Weights of a small transformer language model: 9 layers, 6 heads of 64.
MLP neurons of a small language model. Each row is named by its layer, matrix (gate and up: input weights) and neuron, and shows model dimensions 48-143. Each number is 500 + 50 x the weight over its row's rms, rounded and kept within 0 to 999. Numbers have three digits each. A neuron's up and down rows have the sign that makes its largest values positive.
After each neuron's rows, "fires on" lists the tokens most often at its 100 highest values on Wikipedia text that the model never trained on.

L6.gate381:466461523502449490523441524465581527443536474510436508485563507557549517526434462529515478515412570532550473519458434436394526545582518544554506439526534429384529595480478552546512462580416574449495510513592528498493454470522395500550442560390540413443509492505518403475475531547539404428
L6.up381:526517505438400453534469547525478461461586489424482449525554492492580490523578413507617438578452467436472515481515545488498380441556545533365505453548536483592357498545511495500554568554448510468527481518512504468415523530435451452526535503460474494490496485482514495563495406444487478586
fires on: "\n"

L3.gate384:478479489562530532428427467571474471577413583475490485501388557434506486463449510541430418478496485448447516495519560551494445464522501574440606482474493518512484556397514467579440488508478432522516460499492476503462599491581535466435520529417497518585478583454387521513521430522448441530
L3.up384:477522464562547439553500489520515527535495570444509562562461410442475470496485490584478491437531492450509539486433557484463494538505519465476548559570562511577504432562548480471537518476420410582504404508520557462572461484521551473492453538509427526464453470519426514399535456604511552511
fires on: "1", "2", " of", "3", "ing"

L6.gate326:528540507570435412566520463451431404559528471507446415488453536426595588490459525529493460515525624471533518468521476485514469526575472571453613486510551511519537511413443453548529441562472460543440473470524628456579471586486525493542439512526544449544426426373535462522407420504495588529
L6.up326:469526429557490452539487501458379499512507539524434357503386559462577498460513469484481521472521584448542498480507528464472486559569361509495556582472477422493495534533535508640531492497553507435476526419565503539554483602540486532564498417366489391459429516391523558562383463545425546491
fires on: "\n", " U", " O", " ", "1", "-"

L3.gate303:567515441473404465463525517541494506479547481486482386626451575541460510454511385519491442476478494468426442530485508470441417357469501530507463470494416541499468555530450548509419466500488537549612481510460428543585535460478496490532441547523457434463482539437531436423575547401422480614
L3.up303:557514578461477498434480517460549451526470478483512452437493454525442500494589489509600510482645393426466456396574505551554456536539447533443406508526539480542451443468521610467504457413452545550551551506454448530420607420461416487524421512500500493559459425448569579490576506468455563570
fires on: "ate", "ed", "s", "able", "ly"

L3.gate89:626499466467545425509565573489526553546421455530396420470453476418456479531489516541544557536463547495511590408559574476532554492536443483454521430520509481571610516461521451391434464443358450515475573604537498541535465563529424497385457441502466512418515459418461575475478462507383553509
L3.up89:425525459603519478523489561423424482459495522608467483536476513466531508569475556491475502421463540493497615518496484556538496510616421511474541485434487450480596492552537442600505460524528477577471466547531501460507592580536536488481589493466500514462438495471491542504450493523528522529
fires on: "\n", "-", " early", " ", "ur", " ("

L6.gate81:501498520431512478465439513485507547454499470472451440511498448414512552485550486560603448503498413421544419397514527519465538445520514480398534536480594435533426449380486551526480461479501489464480495521488500546565513455406466472533481447490557558505571522434612483492448364460445495483
L6.up81:566547510471506444478460503494475499502633532524544463580500512447453504502486450597487516473569524508475466522511423562449437414397516507442489521425562593453553567496555482390496517540422502431567513579556415443426592504405528537504497444583436481590483470463527465559558496489468465613
fires on: " that", " to", " as", " which"

L3.gate391:534453464459499462502587431482543517477467470404508426509470498534551505529493491532421490493524473529491520409476417517486466576555449504476507466495586513495576530471514475555560533537414531549455442492460591497458493562463498465503506440562565442613509356505458495470438528466471547538
L3.up391:423522507503401532445398498588512384549450548507421564481491554507531484423552474508537500472493404486611501508490391593562551460448526523438550534468559505572473496475536581512552502541441499500512490519433535539445460552508488425530489551530485364526458489449466485519493457535529495590
fires on: "-", " m", "\n", " cor", "le", " |"

L6.gate56:524456600478499481517544570569487485574469533540495455432441555513433561533532473513506499395471578471472523559489475503462411450546456520492549448518467503410485580435558509493586482492462537500413521457491530530498499528502510495495425572493510536565490413501554433480426474428460437454
L6.up56:590460525432531388426495479424525542532410483415447456603431498449520579397515510604463521545489480462497506491530555548488474413500490445468485549427449611533489468520495468501469629515453502464527458529476498493410480553391501510458539451635514497473488493480475474590566495380539586590
fires on: "1", "ol", "m"

L6.gate213:542544508538458502399505439415478535479536601538507376403512494537411586542548533536555527448477480498460455464441528519592581558533501467557586477558433501473564478428370529442587510522491477547423491532552532527559558495566498455536520478454529542459629487499561530451528496503508469410
L6.up213:548369452557463508462492592418536552394471569498445467512408463431487526486567524479468505539453473511522390488558513495477473473508563484546553524581451500443430470457480399555542538471528523547578568431561540376391481485431570486463517607527564570387523532535547512565510485415520459479
fires on: "1", "5", "4", "6", "3", "8"

L6.gate410:455460571580516518446448441485493535555546574493532415543562444492477469445586484542597360438523565646440464407484464432558594526426465443452440539497556509462518421478523511435498539567542478449489448543511479457498482590566473499473450502528434545548508526520504468501397497480433539558
L6.up410:327500447469458472471454500558445435530566466512548475442546471584489466502499486472508429478479513563517529477485451460507529575497471574489532547443439557518471509539558548512540395576444470462471562499557526488548504496527477394530501511426512454426534548570529575522476522499474518511
fires on: "-", " the", " •", " of"

L3.gate423:463381555443506515457492539450485511469463463628518448538425517579423445519542557485500446505406538537526563531437470517464519436481470492555518516518531420655527498451403553505543593487445567505551424471474438456496439501523504439460485467543551507422468527520513457507480542491536399457
L3.up423:419481478460467479441488423484510447566570524624549382522542537571461452501501505618475552519550506513522525539412494487479439346517487483505511502521429563558427498452524567439531503517527548517533488496456432438488562485556439466475505487466622599428493528522481538489441525611513429477
fires on: ",", " and", "==", " |"

L3.gate370:534514499544562508482423500450542481447522446500457481554586517540604511445613493517482473517537543557440569508478539495589558473540450464522511558403562492555538547487510510523452541543520531568565481518509479458542477532525467511504476570528583480565544434547545451379534523507577534492
L3.up370:573657486512504432442540526562504440490468415423484467487528441551522441493545474452515427440503513433511422472558563498488452481405581600560522544415423430474448466443570522461439569435495485449529527495499478407497573445501483463518442524509489479468453534524497492476482518589413579478
fires on: "est", "ist", " G", " ext", " St", "st"

L3.gate102:514441527402464469476474425528536429533458492468511525477573419505589548456441503540560471474471548475508459467583524496470478550405525517619441453578492463498544606475524488665535515528436497451436607525401483481471522474439578472528482533520450530441491383459473431418509553499498523484
L3.up102:524571439514454473488442391537540408535530400485493458437528466550469541543499562516510541587460573403507511386494575453388424544482503573598380511483409530515502463581520539578494567517437586459464568461498540466527536430589440479501429462570549537430523435468471468454516522474482511504
fires on: " |", "|"

L6.gate263:546449524484513501503584436456507489453566470498438509455470574510371512390503503463511513464545543509516405429610458485485536358530512528551513443485516449442462385477568488406518467550545608511557531414520508519444562434447562481446459468574617534444536482551596527575523395461585523528
L6.up263:555425581434503563415560452586566479427497438565478497384563514556487547379484418598503544498527479426579393475483471543514488501545459504507552521501506472513434465450504513443555508475492511632518514527561577502466583484467510579483487448581499470390499434477543457570525479491441511516
fires on: ",", " that", " as", ";"

L3.gate357:474490559552420456482476474483511522483542525467541508380428399441460509540508574525424479509574470443400488464468529466542418500452490464569437456558495453527517531499455478586533484498534591397457594473572525481546511541424479592566424337436414516502414536480577548561513510552534520446
L3.up357:493416397439522517483593486520575514605449569510548443528546572461569513521473504508434551397565472584491540529475556546492572440431473594520539588503466428484534427457495460444440523482454536501457495474503493466498472490549466469475527468492498467465516462526527436542488543553536543464
fires on: " of", "f", "-", "an", " November"

L3.gate458:599496537452473480473423494436554569538485492466435508632526545501509424619566426589486416507517460467499510519540559511429514472533463461565522473510509591486497487453488521410553424520531522471455377603494432564487525479603509504491525517506490621507479526528445459534584552527421472557
L3.up458:517524620582485532450418510479520567489445441530462529531504509632457419522463439539503411563450519490474526513514511456602608456564508517463543427511434482526465617490496586525448409515469557494476527436470419458444475411556555428570541422416453457542445538438500565516623548446605508417
fires on: " at", " |", " around"

L6.gate440:542397472505391553528497572457573541416451505379483591452511532505569531402549516520497430532529451499438519548533516535499483539442417502494551458473502458430546534495508491519538527554519521551517525571460400547503554491454486495430460511524499427561488479472445451490418580450416483442
L6.up440:490541539507392568516570606506471467569458421531515551479559549484502397397540493577471409563605533528429547416485590562515468499477514471422538383534490483617597408525573528535505599487491509531593440501521551554512583573435531425495553538473454487557454470536482488538450536479515535509
fires on: "0", "9", "2", "3", "8", "1"

L6.gate470:481613493518472374464509482498408558485505420540534475503522425494551505465521474475527412555517506475522514426507521509500516473414510419542500474425598523426510561527540539500491571488561461550484427508532528524449463530357487513412469579479491475574578612536445446522568567446485498553
L6.up470:442449540497406504547518530492501560396526507445481508434538485472420451494584438447501522506526509600541577464566541439481482509540506469560553458433482560626517603472558502577459559536454521496481495454637499456462581502489570412482484535598586526520459495531570529536494518448450480450
fires on: "9", "1", "7", " as", "2", "6"

L3.gate396:424435577557535448546481462521504507426419406494478531500539468498477463521453527534478452593486500521398502394412529498507522484500455500482489514522448398487551547451448465495471489575519516494425466491505469543417484489498527511479354535574495508545438583448609567534486533555497507438
L3.up396:451496501542456510449405377531478536507495558533564473456496422575447476474498570522524521490639449528533577552556489429446529553468463503427527487600467399506496406474529530471535490537431468558553506468508533535465448523485385456527476551508497502461416507477497488585598481490462452456
fires on: ",", ".", "-"

L6.gate507:542524526487487412381485437538372419534435544549562479463459574432491510516493586515469508603527517437506429449477571447463434499541523437492579512464477488508481479537484598576556517545438509603552497547555547438452507521499461428486608543514472508531447554529552470485514564497478471488
L6.up507:459456535508461465506472586567515481431533505579485626472477585520495504553474471535495592560512487435542521449464529520501462567494530523506626423509487605538552439494600540509515561423512481511564483421502526484476437433478378366495433495514487514448508473571531444440552482518442500463
fires on: "2", "3", "4", "1", "F", "E"

L3.gate502:530436515482518520448454559445403468609495530564459439512498544608533477523486556517467452509546523634528475613474502417504510564431452491492471505434469493566513471430543534407493481511504339514501516441497545501496455499459473499505510473510511551468458427480527494546433585463413450444
L3.up502:435467492419516491439485550553520418411484509559424520484456523584495603568498466498482519512437498502475472616503473442528595597501460492597444444498445531413444429497641496477542529505470476485518504534485471529430450481537508488525393486495563518446428399401457540542536543569485521578
fires on: "1", "2", "3", "4", "6"

L6.gate375:492485550509427562453496473561482554514526522432463477554439483417497558454590517447461499536521588475482566511517489464570460486498531479463530369482534446445497530541467500483507493452458547624505511561511532558432450533510493549497554502459546377556470475537516478603480550441479470582
L6.up375:532553479501452489481490615472505592531479436527388477565488471399394375540516423509529543505454507488478547490617528422512487497525517513480451453529575501519580529474517588587463492479380542467553540561515439511449634552569563529493516509397475442624510535493479535497491517518520450449
fires on: "1", "ous", "ic"

L3.gate292:641570500509505496617555556472547480500444461489488513605475510478439608508507532519450536444508530496406470544545463478577508543502463477540491490419554479546522594523480427541407484572527394464499501573500545429495547500424490600434538479533455459493464499382554480526600518493575528492
L3.up292:497479547514460402470488498481445470419470497538466465426585423537389542485565523452475499393539523526428490528501524512533469475432457518553455491500446469565529510435475445456553448619472496525447472452537462516474489577424509550487534432506508420363576493493463510511451511516457533514
fires on: " has", " Y", " since", " Since", " U", " children"

L3.gate442:608574510572529541354519489483536421472531525510466449401575437478462423540549468540537466488437570456459490493547481452466460490563522505563504557454490472405581575598575552522523479500541538563518480530426412527543492525392515513530549449595480435507408515527571568372497533527512599537
L3.up442:515380426458438451577433478510557554452581556431536483582493559512567556535471533485503445575458525567516475487464530444504460572490543498469466544503523531483560539441577489464511417486486526495515435483500453585380534434553453550492495467494411579456522451490432420544478485463489463597
fires on: "al", "ional", "ative", "ical"

L3.gate147:516415456567505472516483546468438474615434479476555468505488542475531497490450537425469476520430549579509595568466447421541595524554427451469573495572470439509490480480483459513497511541440543426470447546575496506465392443475505563505480483507461541532579469428512513530437462475429539537
L3.up147:476482466545492443505555461414473558435558435494588440463472494470499460455603484523573541462543539502530534518545502424530485432443463387457495415531497568531543564521397628476426492490483569506499438496460569541484434617426487478464479416415487503532528468505449469639480456435551514447
fires on: "-", ",", "1", "0", " of"

L3.gate15:492463492447503365471446514430518508563563509489571486482477455438498486464454477580617492564542485412515465523448394509415521491446457546496407446507423557476499544527469553559473553599477541477436421469467470518566551546414582437414538560524549530407489518585491399511553541462407509502
L3.up15:494477551473456487464536517523433469449453457437451483403563453624561555608512437525538413542477436473416495470494516495494421527495492531449518449443464518449517482533526561570358555541386455539526541496476486507488560382507519543628451499493506528546535549431533519542506520509534553537
fires on: " |"

L3.gate338:523419531492486494535501457456533510445487527412456495441426502531566457460440412535470479568526587574413548543488522531463488511525502485523498572576575529519534537479476412491468557582514473489504523476455587461439406501473456488504517458604492451552403483411471470454492406437434545543
L3.up338:542451453472429591438472414487441426485593457430414473565491520390528525415569435537560478477462447491433455611462577583558450489605502548469532516476566546612523541428542510550524451533456532486481353455487563463475457537492512496487529508510516528589506532545478487478517521437535429471
fires on: "\n", ",", " was", "-"